config.yaml
head_dim: 64
hidden_act: "swiglu"
init: "normal"
init_std_o: 0.0
init_std_up: 0.0259
optimizer: "muon_variant"
learning_rate: 0.00277
schedule: "cos"
max_steps: 13508
MLP neurons of a small language model. Each row is named by its layer, matrix (gate and up: input weights; down: output weights) and neuron, and shows model dimensions 160-415. Each number is 128 + 24 x the weight over its row's rms, rounded and kept within 0 to 255. Numbers have three digits each. A neuron's up and down rows have the sign that makes its largest values positive.
After each neuron's rows, "fires in" lists the words (lower case) most often at its 100 highest values on Wikipedia text that the model never trained on. A number after a token or word is its count.

L4.gate185:134136156152106133123127118119118139134149106122113155157153139131138156161133158155116173100105154151165133187137163183116171093097142153131152131105105165173149154118151140130111079127091079147134145191100129135141166118158120098138113142091130169138171091116125146114140158139134172151139126134129113107120100161108133080147123109152118105100156156131115154127165140134127109154114074100140154129134147135125122112126091150121097139102093109129164146136118111129116133114132151132096119122120100109139139151130133133118105091155110132105120111120099111131129124151153149160155103126119105168139154161150172130146158130136152125088131133119125098130106114144130166089153118069126093137131097155160139164110101125166150102150195143104158179137137106101168195157147111
L4.up185:142170132164076124124169114093146112118163130101138150145165124121115122120126139130165137116127148117117177102095116145175153136131143136107147103144167114147150159109151154121127145124125112107103142113123129129108115121126173078149139124095106138143109122120141133148100127152112120130109134163146115110108080169145114129136153179111073098080108220142098146115134130150152104130117123150132107118104144088129122072111121123131128116142121124157122161123134107144139124167153120112069080139102153095116085106128131154099107106088160135151113119160158107133138174113132094130148177110143116106148149150139148095097152125122163111122115092092154158086109109136165138114126106107134131089153135136127158162129133110089133120147135132141129131113115130120154178121135117
L4.down185:145079138127160180136142158122138152107123136126128123109145135143106114138142132125120127108132115142120147072105147100147155117088102099072120137096128143125105189115140081100123132174137120121093119113197162131137134133130107168170116131116097170125148121094146123134096140134153159108146131115154100093126147147118126135173124128142177124109109153133128114162147110167114098134121132133171116119131097128072143137132143130117151120170158133130111147122146143152157156126131130127106125112125185142140140117139122176178147155104124119166136134112150119128128131148149150126121076094117116104150126145138163143122130131113139113110162118117113131120124101119134149147145160120141121133175135170081164078133078145145096106119166122177131116141114122127106144144101142
fires in: "born" 17, "birth" 10, "life" 10, "1999" 10, "early" 9, "school" 6

L6.gate1061:163089115160120070098131101138096147116148087128140109141143122143172129185117160166193155160139113114106117069159124144161125149116134121110078147112148093123154133104148144147096125106092116163139154114128114116142109095087117133168122177153120111158097156111122083102170136124122158127118096157139103178098130113129085123131132155101139145122128163088124135105115167107133133129138098126115131137131102091130171088112107147154122118103073103115143093105133142112127124146095147177147132173140155151125137147135126111128129129119137128136179105122090167154066110100128130166152117098173105108134135131142122108136135132128097101107135137144133140091151099130144091147124122158096104181127135098134130123102113113134123098110173129092139128095140140132119131144102152
L6.up1061:187134113166107107118142125122142131097120118131089167118132121102135122161129069142187135158132115106140111091102144119155114115135127151116145148171153125105140100124126099157155129140142126114193126115109088118119150126183088135105123158160115118182149090130147093148158094106120140131153116122133122161098140151163096103134113136102127116124150130133134132093089127144106164121153120129146139106153099094144080108122163184126124160106132149097129137107175128130115123187159134137121116132123105138148156129139119123123120094106142096133149113123072114103072107132119134090133103117174131086068156136128104121142109115118166098100130107147099171091152100121126153158136140129149156153131116108122087133147128116119121127151143106102128165150116163107172091096121139
L6.down1061:129147125152140146118149101113156202144090146133119098135176158142134153101127136115144118122137112067128125093132155093124166150148149092127135134130108073131173126115137123181126152133184105113151150089094099143118126119140124161118113125132113141140115109136108104107085127164141137130149145112149140148096111118090116098139114157123151137128134136131101071125132108149099093106177137142080149145119120125137153155119122149116162122151095139085158125088163147157151142153147120133161123131115157082114146108114097107135121111097129082091139087151165109142103120123102095157109121091117169087144105142146114172167119114153125123133164059178119133117136128130125106122139107166136122135126148156120152145123111133169115142138162080141109133150137112142098096098159147
fires in: "as" 54, "while" 11, "although" 10

L12.gate1082:191117153137095137126121132183137123103120113130137118152122128125144132162137099128128173091153089072158119121181136102166126099127113086160168147122117082132163072143173147133154141132151152146114163134155109115120133120112118145141121117130127120152055092155150140113111139136109115097108072129134149106146117122084140165152140131138165142167128147136093138127089111173138127080135141090104175163166140099115130159153096160115147143093128158136135100076117123119200146124151089107122161108118093147131121138110114168146130126069158134177158126163084121148119134106108125136127101078153146130118152162095131092124118104084103118155137132158110129159117133154114099121125167126126157087090133124086120152122119156100155083112142107113121145159156123113106130133135146
L12.up1082:159143110166132144126096102082101097105139098138156156085132097126143123140117110102125125075095115134129139132107056166104116149144150082127130135122127116101172100127057107089151105102139172168098102123151151122140131156126134163154129132142101078144089140138162123074122137188110090106147140129144134108112068112118100146144150091089126145135150173145106162109140098138125111109146142108115143133157170093113125133106112155149109100141150116158135120096139116121117119136130137105118125134111115125139123122122114167133120136095104132175127113112122138127109146190107135121129113102136123112133090143073116125112140142108127123138115119152116116126173120134102104106156115141137131156153128111093153154161106154138066122149097112086111123082101136122155166111126148
L12.down1082:175135133120125127074148089146115103107124111119129097167107155080113140096138122132118131137154112114135176156137145131070116130159153147119126158149143115072132082154124114144144171153111159132158129123146115152157114155121115156134111108138096140167089115109164116072121126121120125147146158135117102128096150121100153127091123232131139168127182148132136137166101118198129128080141124089118107120111116112147111140109103185145096104096104130106104140115157160122159116124137142129151121135124129103126145164136093142095132120156122129118123149150109132157096140125169151142110149118118094106143133153108123146157110118101127116134159100102136109111143141131133134124169125149113134101126112110100142130185184135173158096131135124132127152107085155106094126137169114
fires in: "and" 52, "as" 18, "which" 13, "that" 4, "but" 4

L6.gate360:095098118168154126120163167144169074144107160144128129146119130126134067166077126138102127142136132124129128152148160120107125158136123117152129095179132119117158128118160133166135118092161072133118166177143131114121152129128161144136087140102130126175130123108077130126118102196187122117126125148136144095166140154170123134137140120119141133118134135099133127142129183139101152161106123134126141141139130136107144123104107097104092124111117153137115103112082091102124156107188120102157124134153163167145171138104186139106117106121167098147143114154127127102117131126130123122164133081104099111092147087143123120144117153147107122108159129175109109092192087142155109153134136105156104129127103099105106108115155142125133114160141093177128188146169133166104123089138092
L6.up360:125106138106162103078121169141142124100143111152153085113143172127179121120114138130149147116135130138138081156138072071119128124143129129108113141153120098062181132117154181146153104139094130102117112098167171162150097169120095127109165127132102129108121100142098145116120117114145141158105089100129143123153106147130154146133111135141113125108156140138126121116121113177079124131139118105133145134159090163148103165172117131140126087111132103122098101115094147133134124118142090141132141155138178141123143130132107141116116120102188123147155163136135166092097157124164161126102114107133127057124122102118156106140198096115117158128140130162095141142145092107085108182107136138094128142129119107097097128163125156111148094105131082155128157135080128108168123121104145
L6.down360:143146094107124135127110104095121187107141115091137121122091137122163127118134103103142145095112118188149133105120096128126144092148151157118101127151126086086159143148177114157139156082161108121135109116116138164135129129160105074113104151149162134137091114162139102125089132135134125140139132110130162125098144111105097148129143131118137128094150124091130142143078122133140091154160101145121146129113107112162129129124129173103198171136123146151136104131159133082108097134117159136120138141141089123149137154107076115118113123101144151138112147151118140143108102170089147072106123128110095116138103152161119086108154122151141089047088136122108145140126152139099120129065117126056148139099149131102109154112125138147139120116128142074136183122110144152130123150065147
fires in: "of" 26, "who" 20, "when" 16, "while" 13, "that" 11, "which" 4

L10.gate175:080102174129136144140137133133111154111120078133134156137131128126163145120124136103170136118112113142147183128171155104157105114104131083080117116122113124123149124151159157122126145150151087152152132116116098125129092088131157130130123170153089126181143088132130143137113136118158143160124119139142119143122099113135116145107121135159116135110149153099110121138108146121106150109111167163131102151167107141151136107110109138121090142097100154124116104132148071172105148124108110153138117155122105119168116086204087121159149113140136177134159143177152136144164102138134080143142146099108172152130150140139129140120141120153115156156110133105131123126121151097151115116169121134096124130116087129088152130147147092148135113114118118119166145139169175140120166126110116
L10.up175:142177151113106122160107107085142115144095107144093112118139105089173129097144116147171126117162139155146087168142152107133151117143094097152122164127093112092208157153147137093097122127084119143098142114130195098141101164101145125155128139098145146154149129169106105151116170146152167112171146144112139118165104134117123087128147115129133079155072127069141118130140117088130064101113107154125159113195134173143140160111166139155137145124114165133124134085120124143124120109128133099150137100112136125112100112152099140119152112125125134125150120136159110106137128107139136119089147109153119178126143124135115138083165134118115129195104079114106114109099138083140146133083135156117125162119122126169121086082104117096101127102101125114142154174163104104102127120117107
L10.down175:144133083134095096128135101145120135139104129138135128129083138125147114124161154111126134120165142133172135165115155120110170137134153109157087121127116125139147142119122111129087125144096143112093177141184114120083113137188153147152123107125151134160121124108129135090101166115197122129177166133094118142130145103080131104114181198106137119100082124121131111125109125066140117109106100118117129121142148141113150165152146116119157098107129111123199084096135114130169113123132143094124117103167135116129145107121119126113097100125123078103139119101101063131128101122121132103128159157139078119115130178099096141124128116111116153154092143121138108127120113139095105101144144173109139165106106100114127099103137103092108106087130130116141112144107120132135134110153133
fires in: "as" 36, "was" 19, "appointed" 8, "and" 6, "became" 5, "a" 4

L9.gate1200:134103153111100123126132125113062154094113148137111099124144067124130176140118093115136111130084132172118154164156153158163153172136132122117129119126152107149124146115103120138156122138174137143123154130128106109143140110124127165127077098178112069131139119121149134128125146133152096119140109134133140133098121149104113145144112120174116126112122186093097103128136108146135121134117128124159147127147091148113141103122165143114139129104179130124132108135091075141130131127131116178137114134160132131095116143135104120104119135123163162174157086110172115170144141177117117116102141121155117188119116145138114128152129095142117087108161129118140145116124103138117135112129142179194141140121160145136126102140103117105125161108125095113099127162127126113178147095159104
L9.up1200:162094153135139144111108123114109108126116117094128140081148146114098157129104118115158102137136128126158162071116116138115173164103143147135148135150131134110134111160102155177162109125128119134172152087126117147107129154140125176114138075128111112137129125166111124125105176147174114124151123125122110162114117088113147079164090183116155099160141133124129101113114128159088084092141079111145137110139165113149100128122159146116097121182113110126119111110129101127138128141134144121139115136129117145153127120145128085131137135125146147145149128107123148104157115112115104125117113120133116151151121161133107140163078127103132101128145152134103130080119154133158143124106138143142135094131107058104131144108062107076135167173164125122141133100141139149107079127127105
L9.down1200:158099111150111115128135131106084109109127173075166121115160097161127168170103075105185129115171114080141155138115134115135129120132142143127103150155101115125131126149139153117137159117120173115136101118118162170167126130132129180175123188120122127156097107133129142097095158183132135128121114153124175179133135138119117124166170127133135110144163142129137114189128087088122088112119143167116134129146058151141088105097134138107143135147134120158130100135114130099135131136142139104145135151148075099108154154160136083150088148151146147138117112128104130147095127131146125143142131139159128144129115179091121173122127143121129081152132145169108101121143120150115118102143124139123153111146111131135100118157139102122102084106169132159142128113073123130132110118145093
fires in: "so" 14, "while" 12, "although" 10, "as" 7, "since" 7

L2.gate201:143156116187132138102078132119172123125184117180106121154129098110148129133068094111119192144105108123130157157141155119144130134144143149122146143152137087128143131101163106124147149108132093133131153133165126150115159115138109185127118143119100155146126111123127161135086163144123119138114079156162109145057118118139117125107147114111102160121115156134150125115129138099145164129132132095101127170161088070127149107135161129128136106084108151138143138114140129132151166112142094163147117127134123122127125129145126118139145112092153182137161103086117120127138124133078110106125135116128144188114105131092119163138156119150105149129119136136119113130166106145079128124138139105140082091118115131102139163138128108121104118142082117099144134157123104181174112186105146
L2.up201:179145116128114147088129139100112187142132126116127129096092138144153125137084091177146112122101126123096138185162135144204137155135159165151155121097152100117131143106085133168171127133130131086122146118152123118146132111122139089150105150117132135113123120152127146128091140155136108108122109142170149142108172119107134135107132074078137163103135155112114147131122125096138140147137116126129107124145133094146143137100098146142087124113098117110134159085127173165118124101129110144143123135116092090146151096089134144143117100134093136136125141096140111106136122122051169095119106124117156142151136147126133090119164128122165115117133148139096122118102138121148112113160082110155130114142080138115148128141151102139083106168126129124142105170120145126120125117118127
L2.down201:156152179148180116088147126103143153151090136135128084117115096113129085107137157137150113107130142116139102092126133127144149139129160146120112127082112109139144157073141115124157128121162113151115152122136155123121143115109111089083111150101160148144125097113159121109132064145109142150135146112172136156142163162127077112124137169103144111108119123075118144137127154153118137135153112171148097127140115118143119169127135181134138107129133122125132088137098119150151115090144126122131175147126142173108116127113123102153141137160119191119118118106077154108148160126128154124153131121113126142162113123103098115116128125130139115150098085152097130138119123101136086119118114117188110140121122164123126125092173079125074129161171132180110117161154142097084158101121181
fires in: "until" 34, "before" 29, "since" 6, "when" 5, "if" 5

L6.gate231:143138140154119145106108105078156131150125124122140174124090074162131160084139165157139073136106166122193121166142112101122116138127127127147110159179134143165134133110161144147158090154155111144135172087142133092108132125136102128132129158132129153157124102116129128152082136134157139110159141118148156098139107123125109130092127131154095137153114113125103100148111123115160139126125141119130108109140097094121108135127174114118172149113131115100133127124109134149128144146163133116141170135146145122138104147145126107108129084124189162109144145155111133110117125153069121156133087103131113096121177139139121083104120132117123152130113147171144152125155175145126089138177116115112158101133066107127107095112121142139115154154095126122142106147131122164128115147088159
L6.up231:157115092133158127093138108109110144124108104123062155133143057125123132081095141144132110110082108093150128159145133111119122180133141153143126182122127168171125144141152123107187133109103099122159153106132164111133116088156157106131125097115167140104137112059158123124084124149110120078148123152127130133176125134131135123108114166153095160106140114149149141160091126198116165147115130094109136131133057132097158145168155130160133118173112137107126185110144134128129130171128129097111186156124148112120122150132124123101133125105153125182132135122134140111094122098111076191153089114144130103114146104127109117142146156089144130141132155136127117133157166128138121091149114100129129164146098127144145102104104131156136147134101119124113096148150126141136149143120145
L6.down231:119107091103101147148104128101139127138116152129118112163148102124153108129075157138106152144128141135159082099166141138085117156146137144131100137130104092124114147124096107122156117173123100159122108116118136101103158144135084120158148061108156144124124123106156148097100124092135127135145132135117147077111100141122115141108136196121148152090154138149119139134135127160147094123127164113102173157102100112100120104129122160115100091149098154113158112101098149171144109123141105124099141149125131148103137177093134065148162129149087108116117122118135172113117137159112161120079121139106125102140119148112167134122126086127132117120113113135132133196110146164135121143116161144165168145141143130105135092137110113151124138157173140118123149131097132178088126100106146
fires in: "after" 30, "of" 17, "to" 16, "following" 13, "despite" 8, "upon" 5

L9.gate843:148127135092127123158140089156144153188113135096153119136175117138107125128150122106075131119136143150144109101183167151149102107148109166105129119128156104141120197127114097114127149110109129137150142122211112138107128120131111120129123126124134103118120061171115082102122130113153131116173168128119174166114132158107141088152125108173136084163181110115096136129140147069127209106128126104109097139106129153106075127167141095089127146160103139111125123142117101135154143131139094150116161124158103112092098150128162097087095098124105144130101123153150150146099171146120142152156173094124126162115136142129076147086143164158162091139191149152156146117148145148127122127168112105107140122111140132126154139124128121113156106127103105120133115136174110160131130077142101
L9.up843:113103128096152127123135148145120137131156131086123090130116116126111096124132120107135156113136149145104120157104160123128122087129101083125165130090119158164097139187106109169115159117169123174125119097152084152084112077155152103118126082134147091111133113152164151148133087130092164137082110152148117125151149129141131125146126080135128118102128133173162115132117128125143095126113140098117094103153114131138162134110121114124091153085146128090132114119138184136139118158123106116159124134113132107115108135148146087114145119082116119136154097144146099110128121090098108157149153117137165151153164089047157177140089118110109149127138134175137135138109140123146101127094151171133150147132154137102132114117145129154144125138111135099198105169101137126130145157161125
L9.down843:114159121130133149092144145131111147168148087142108146119156113117152103099110173169095154113177133122146116113140159077142097100093141132114197153108151098123123133137129127124137098103106104156109135130187098143107101102156103112097071147145155123088090155100103161101127125125140121148134159137086114150076138106141150123110126224127132104154134128116098148114136078156113119183104123131092154120137126150148101134142144096101109121132118117121161108119129109109134047135125123132106130107100123173112130120154089157166142109126152149148188158121115133150143077116135108136108092130141138125163148144120170139170077123132106133121148147156139134138112100124136087146080122166106139130126121119126112105142191170114126126147159122121139116119116137106116102177149089
fires in: "a" 24, "one" 13, "another" 9, "an" 8, "2" 6, "two" 5

L2.gate405:139078123132160136148135148087104134120131129132107139100153087143125131162136151110154113118117101094109164142145112148149085124099139100118132160129047138129107137122151145134101090111111154121159128113160116090143115112140173112122104129113105123159140148149179077132107120122157164107130119107143124157105083114177132128163143140149119135153089139099090130143158148122156080125144072149103156107083120139171158114112120110092121095120135118107156147137168101124135162127147130136108120121130106099099126117136127166164102063122141137173096111129109131136116155123112135125133120161150159132127114127114124147126140126157149134104125161177091128100162086103150157129117124109144153123116107104090153116120118165144122080120105126195143129122107128107122118095150112
L2.up405:138136138141066159123126128100114162109123143113078109092097114140105133135173161117126129117137107141123147131165119130135164095156128076099132089094105108144154153175132095119090140091145144140136094130125145145122111142120184129122080104108130147106165116167103139168168120114146179134136118057155130122134102138116163117128120162165144126108143129135137071118145111093155150082129114133106166122103118159108138114118136095094147161115141105107160142130165111123137118133082160144092116094123131132131129135099095135172099146128147134128122115126096104140144143165145163170101091148144092134161146161095126121107119115139099092118055117130120118105114117047140170087124137155138146172106128130112171150143127158121140115105084121120138121121104136075104122132186118
L2.down405:118117109158129144100159127124146101156116150122110099140143107130122108162165141128105129084116136150117188171105144097115167107112138154071121116124114118102099121125108106121098147119135130113155108125113159144122110074162121125168091151141134098124134154123112106145115142153118129141109127117148137133120144137124171118181149196125124089155147164102123123120134131120116156133114109144098149154115116144144138090119143122128096134127109155114174122113110128154114142148127172133096080135152109106153141133097139173180152098122177140174135120183119147118112116133147132100128143128129113116174145153150138145130147145134123129118107129122129098100154112112100118100113129067122123102137081119099112080134075139114081135127109136136186129155095127109179125153113119
fires in: "early" 35, "born" 29, "life" 9, "background" 4, "died" 4, "personal" 4

L6.gate531:129155174122134115129119125144059144122157089156139127115137102163106120102114132173204149137077122074112118159119125132109114143129122154099114123146141125141154132143145138126129142146109071185169097108151124131099137150154169160122105114124128133112175137192160152126138117133125125105181093128158087141112121149125116095144122154143130129109163110162123154145092129132127128123148096099145115117131116126119167110143127134077130112093125087122106132137141113147174114119122149152129123124107169111130132172099161126149121048074145154131148133106103101106108088120122104133149121125122101130061100091094067109174093130107091130087128134184119116109159073136122094094125142115163113149136126138129126107132120127158151111088116130093145123121124153125110124160132142
L6.up531:154140149177153110105118157144122156126120125114131101103097103148077113130148129132139116147096137124152151139134074154100135181155139061100107144180116106135135108141155117137123145110138114126157148133121103138093125107114126122115149136151149112160089167158174147122109192118141136159187098182119101150136124155128079163128131123128148116123134112114088149103117098163107111145120098143129090163128116094133142129147092122111108127122122139116115110108139166115145130157119107137147132122144109097094126153093145161099151111101132147098136130146141163129136091140179106151142120132162137091147120122141109105124169103146110135115140119180123140176132152161119143068112137118115181157153090134135117136111161159114091102082126109138102158160087155142072135168123135
L6.down531:139105149140151129130127120134183152113118099107115101135090096135108143114124103125123145142103151131083161107127105181132116156128123126173097165142099094098146135086105098117133129115138115123141143114084130161141121104159107054119112152111133144162113120116163106107119133131127091127108141117093115089110124130113110146100160183131142155097169145129113141122120088133137112130166145175175100134135083131149118108119154103132116131123097096132066094121116143118128112131170122142137162159143120117125142164119159101149149133098158150121132155118112131164121163140123148093120145096142128080147103120134149159158114137118170090143128091162152141132121115116167081138076152137112134152114164117097141106111119128158117139148135122163123124146059135120100122100127126
fires in: "after" 22, "when" 15, "although" 10, "while" 10, "despite" 9, "if" 8

L9.gate877:126121143136121119099147173153081129102131137107109152133123142136149048126079154156094125125119121115111097113132106176105155171120116148109135172152136109116151119096172148104123136155116161141133116112115122150146170171086136163175153115099178135140104113184129140136084134165156114152132132118132095104134147091119129128147112151114138104136122122125107134112115180112091074123114157160138112151127113094119111097129112150162133116143155192167121163083143130179160125124121126114144137109144116128134099145069104097094127098109118113112118119128127158129130200113126095097119085141129126109106133151092117140132141110155143085135101101123121150147124123081126142138136120139065093139119121150117122139151145148143154139149141118145094141125149147100189090158109139
L9.up877:117139088121121146135140056130125138105111137171184122118135098147089156135137123135091189137099118105134137136159161134145141100090134112121146132198181096159122116142107120184132105102156132130124111159142133120109138147099149097105137143154071117131151095117099129176142093126123110132128151136092105171123149101116123108137121101137146151153089123130126139109116110086123117094115122109110108159124137166103119130130144154139128129117103132113142114095146117143121126112095131137139108153105128097112110131106132085201112143131120149130122118142143104142136104143103124150102107102089108131190148144133126140124132114145166120170111101158171118133156136137140147147095111100132098146123112124156123099086134114153135093137117145134150142143160113110130170135152142
L9.down877:110157179104184118123134133140146149091126166132148097119128135103167131092120158141144188147136138104169129128108077091139110131106133118120108132123073117158109130113131163105161152181146130125118152097097155105102121148127130122149118116175105117128128083112132111113150139055087132124138115155109114142179130165135148132153191224145125125134156115097089147107102091146106139122144106133139106140125087159138168112147136109149125155128132112100152077124155108114140121133142118127155131106141146128069127136084144108120102132114107145137109173141099155097171155105130118122123142169161115101106084112123122134161127160139115143150115115126092104123130133130163157121138105101168122134113096118141147088122108133115117135114148135139123112109136115125101130134141127
fires in: "he" 59, "his" 11

L9.gate12:141119120135128098107160139065107145134096143142121134127147123111147170126160114146132109122116091075100173092102105119117131119133115146106152173105140102096158089127138107143165126115119114123129136140108122113080091088145127105176128110128084122082143155143161165128143169190094148065128156142100125084151126182115146120100150173123097136108141153155141125141107121151141140105064170136097090145167115112152129140089099066119134129092138137107162150106124111117128149136140137137058115110113116113105086127091120089136147141123126126098127121132159135116133116113116098145082125156103157130170143141104127124112142133147180078137148144118138170152112125159147126101117104118111143114150159142073116125130162137106180168099122129092129134159105114139107138127110166
L9.up12:115123131091109081127096100145110125129132166129123099121097086104145102154128109110114160117106139121121126145161133121129140118133135145138086128119160144160077113125147146127144122129089120112125097139061073091158143152112099112147125145103185102107136115128117144086118147079116099157125129131152110147066144126202132107092140089110115146148128099136107151145141130115133148162139114114116165079167119099167126151152128112142141103152128132185149208125131114138123093165160139124112122112141134135142158126111126142071152114189132130106123117139113138110114133131107110112141169168161100122137144167126136120105133144135076151161100113148130152147156114146132165130118148109099114125139142108134152123117093106160146154095143116136170133092123143121155123124115147
L9.down12:130154117105061142162118165139152152138135152130161083124118132143148119154137104094136137137153121118129142102139138109137095162143141107144150117128142106119095132123171126144107143153154100124103128164141104150164142101113085139149165092161110127139122126104159093107150103140133131193145156162157082142100132154135140120104119184112128098148127090085148141144112129111154160150137161122148088178156137123151119124113079116126166179162149128127127128116109109108119120149118151146123160098135170160136162109143128121087124135117103136113131114117141102123177126141126136112153122153131105116097158157113134152151146125142115180114128142111171156160164111149137110127126114119146136097087129134144124126112137093150122160087087122125111091092080141133148116097134134
fires in: "at" 53, "of" 29, "in" 6, "on" 4

L6.gate1103:123108133176152133131132143067155128127102082152114119157123131105116167136133164137097162130149164127165096114121099118149149135113160131136159075134135094112164103153109136131168156135176097181127141154133154115159150127125111126099125101102154108130121076139144116117139138102138100146119121108110123142134129158125113174142095124130124115131096097113124120104116093133135128141094160134180123136129133140122133133151129167117130126133159173107123125183135107108153146125126104166096146104147154145090147118156186127141182144115136156124130142116153133170095119143136081142133146145072114117103131119141128185106101163127151116080171159102106123140151116093097116132105129166133095148142168168126154090146158115132096146198126104153123136105057166139116107140144171
L6.up1103:151151110123106121120114113102075134154105097124128142105124129142150114144110123140114134147077139180158154116172091105080121122164127090087090175120119146110147155072119159154163076113182121126145110130088118152103199180121140160133090164117110143110148097080147125146120142139132128129102197148121119108147142105130154120138133067104100114155109132147150115123082166123111117122132102172102147138105156149151103156109131114109103116124144155110122073156123103201124083129145145155107128115144105132147084144136090166155113141110105144114143132181137123111136136104135132096109097141090120165086128087125112129119115175147115112129126177156117160115117095108128134160121122135141147100093164141137109148105123136102144099138143152115101133168107132105152127103120128
L6.down1103:100169125104106119157111120160178146099117123140134136139123115097110153130159148125154109136149151156154108109116108103173181131126166098116159113135104119107134150136104139138147179126115172127133134138133134202126083111133113121144153095150141116122134146136157144108182148116102121108155132128124109138125113126146134152163140202123116103115144073098131095192163160100102192098114114094127075152127108142167159162101096167171129131114095105098161143109134124139142106131141130120133113155118113136098137133122141150093127097136142147120125139119156108105115123139171110120175131146145120126086113142103148116127140092177120149115071142127121067100162125144079128127124130134147117121123138118127147112155157109146116140137113146113140116079114163125155144125139153
fires in: "in" 33, "a" 20, "of" 8, "an" 4

L2.gate1018:173123159176116166165095123114133093114085110124129113131102112126112126136157102148129106104166092111122124149102154133114151135153151118125095122148127147136120103154158167147124136094133148135149129134139107142122097150106109161138147129119102151144149123125168132106099156131121113080154153109141103143117104121085137152110106125173069121132148103096126154108147155148115155183121130089134143124127131090131140138134134119074075121120133143082111144096115088133136120146096159117093117168160124149107143124128110145118172148104159128102145131099120127124108166129105139149120139115139126147139160128140143091116107133146133161117126128127158115164143121130119099173147136112126130152132122131129156123183089152116164116118114076144130146135098103106112159164097127
L2.up1018:117128111150081089107086130133119134125076075134129159136139107114113136133176156145066105083151117143129138153179109136130103134123100091122100166157095155112128127137155154140131112112116102145121112128116130157153168118129090069122118146114131099102135093156174164136135128123127127117136113113143136126088100132083109164111109112141175140149140127118133170119146147133129147135125110130170170157122123108168111175116121123090136092113128121107170081148146143125162137105088136134105123093159136147088118136128108166134175103128131173092129103128151177125113143123145124140146121148141108115107158149122161124144114117188112075143104130087124105111139140129104147125108146154137098105118177092131124090149129151135155131120126135148152084134104135156166137150113113
L2.down1018:139141151127113125079126151129152121125120131113153072122110120145124144137086140133083121171100130160137136150123095120114105153143115127150084137147078137128131112123138122112106116178105112100097140135106125148162190154144094094126141103125162105114118114139155180116101118139093130128118119119129153078094133117107155116103168252109120159091175143158131137141107112104151136151123151140156143130139167138149163113097108112138139160117118143138156082175107107122135096119136136156127116076124150155088136147085122121120105113118106142150097115133130137102178082136157116128135166141133106108137100106100122149148098135127143091097146102163139121189119107122132140091160122123117113152128116131120147112126153174081132138190157135127149156166113116125158132117095127
fires in: "after" 48, "during" 19, "despite" 10, "following" 4, "on" 4

L4.gate47:120064110076115130148109153167144125088132132137146105104122125143134149132125100109152153104143097125116107162172149113125090147155143123050083151146121132155161120104109122118106101121151120141119119118098133145146086128145125124169147177108113150152154103127096143157108148139146107126095163133142138127131160138106156138144113116111124154100130140127074111112115144139118137145138128186156140149127106113124129141109165127185125152095103173129121122124145114112162141164115180132152146139146151173102100141150119181102121105104167166169136092115107118141157129131144114135096161135137159113130170156169107126096170076105144109133162124155138135110126100150097115119085133162124194128126116093130112139110137093093117120135105082155093189157167145108156101124130118
L4.up47:116092162099155091102130072096146100139144129147099135122138137114082152099091101191125154139165178159164128119100160135143086142106128169149117103086162155116163173131131132105104112116144111189132157158129125113113166104137165140138126148092136134166151115125116130130129135134150094126154111154167123104143158134137154184138097139155098156156070115138143110113112138127149157132141155137145103147157130137090101090126078150146093120154094128116128109117152156114121131151092165107141132111107142132086133093132175099135124126154160125129137091136134107127119123100124155106101173090168154142091179077150157109108144100099120110140140080128129152117190115178129141119139120140121134129113090128119087126126136107135134124098117109104132129118107120136128109140108158
L4.down47:117123134107134084143127123160151125071152128135117131134088142150134124129110133114085129171139121142137083142152125157118107151133157151095115119175131094110140121139141124112134174166183160123135127088134126144124150162093120125125108119188074097139138139126160129114112090118109114106092126162109123136121120092176169146127147165131111153123151090117128115103100122179154126129139086120136137136160130140149160126131109133123133118112096122158136111139171143122118111085129130134164142134137129126109131136104128155099113115130141153101127092114089128124102118149112151160124107162121151141104128112141146123124144104113119093160139053122130085145110160156135168097119134162104146158126147165129103123130125122140140133145141093117121170166153124113179161151145159
fires in: "he" 25, "we" 12, "release" 5, "i" 5, "you" 4

L9.gate1092:112143148148137168164164125104116122130113084139162118126133158135115096104129116137156138139138088108128178112174152128217145133124142116111109133123077142149177095149141100108160125131141140115097147169150096138129158100144134110122153145180139125134156131123099145135112114142152148142150120124102147154072096121098147109098149140084139161140165119155137140145124075149117140118109112119130117116131152130128118139123104180123136097132130154121143123099169145173155123100187100108144122179177134131145123124175122141158156125131129123152150135139157146127102150158081156145126112141150137115145107145137108147152140123139128115114091104128108147110149186079153136103143142131171125136081146117118110115107160146101082102118115115134141144142100135096120151116131127
L9.up1092:132123144141167146128135144102169133108126120118158087111125129095183132164102160142132092104122130121146109131136148092114122128143141102125151091137139137143130084174143105134101127113120136119115116141141155101119086156148161096121145139122139129167129110120143122101135166147133126151127127182123152154141076120127114128096092116109157106114134104155154113110108124100104131100130113112169151139114137158114142159120111142153134142152073135064134136113114142120125159119145111144098148145139086100131135092123115138146157118130120124122149119149134079113116147127117117118134118089125133152181140073117124146092137161141119142149131182087079147152145108155170143117151173124123108162139139155080107100137099124114157093151103137110106095179122140133116182153108121
L9.down1092:142150115119148176117120148155128112126140160124161114146139092139144086106141119149145123132153103146151105106156116104116155129119132123174137140094088119119126118145127137101127187156104126165141113150122128118120137124135095163134133145136152114151133098100141136127148109146157096103160078153085127118128175114115131085121154255129124113134134135134171103150147116069127120138116099116086157110144109180155132135088162156099074174138090148118145090119133147087163142128114116140147163100134137068111146146172098118109118142126101094122110119133107099166132109093132099129098141089098178137118110131113138140135108147151124109108131152122105102141114123140146131098111144145116132142166097121129107119103135114123137126099133102095130122101157154142108111129134117
fires in: "and" 24, "a" 21, "as" 17, "the" 7, "former" 6, "an" 5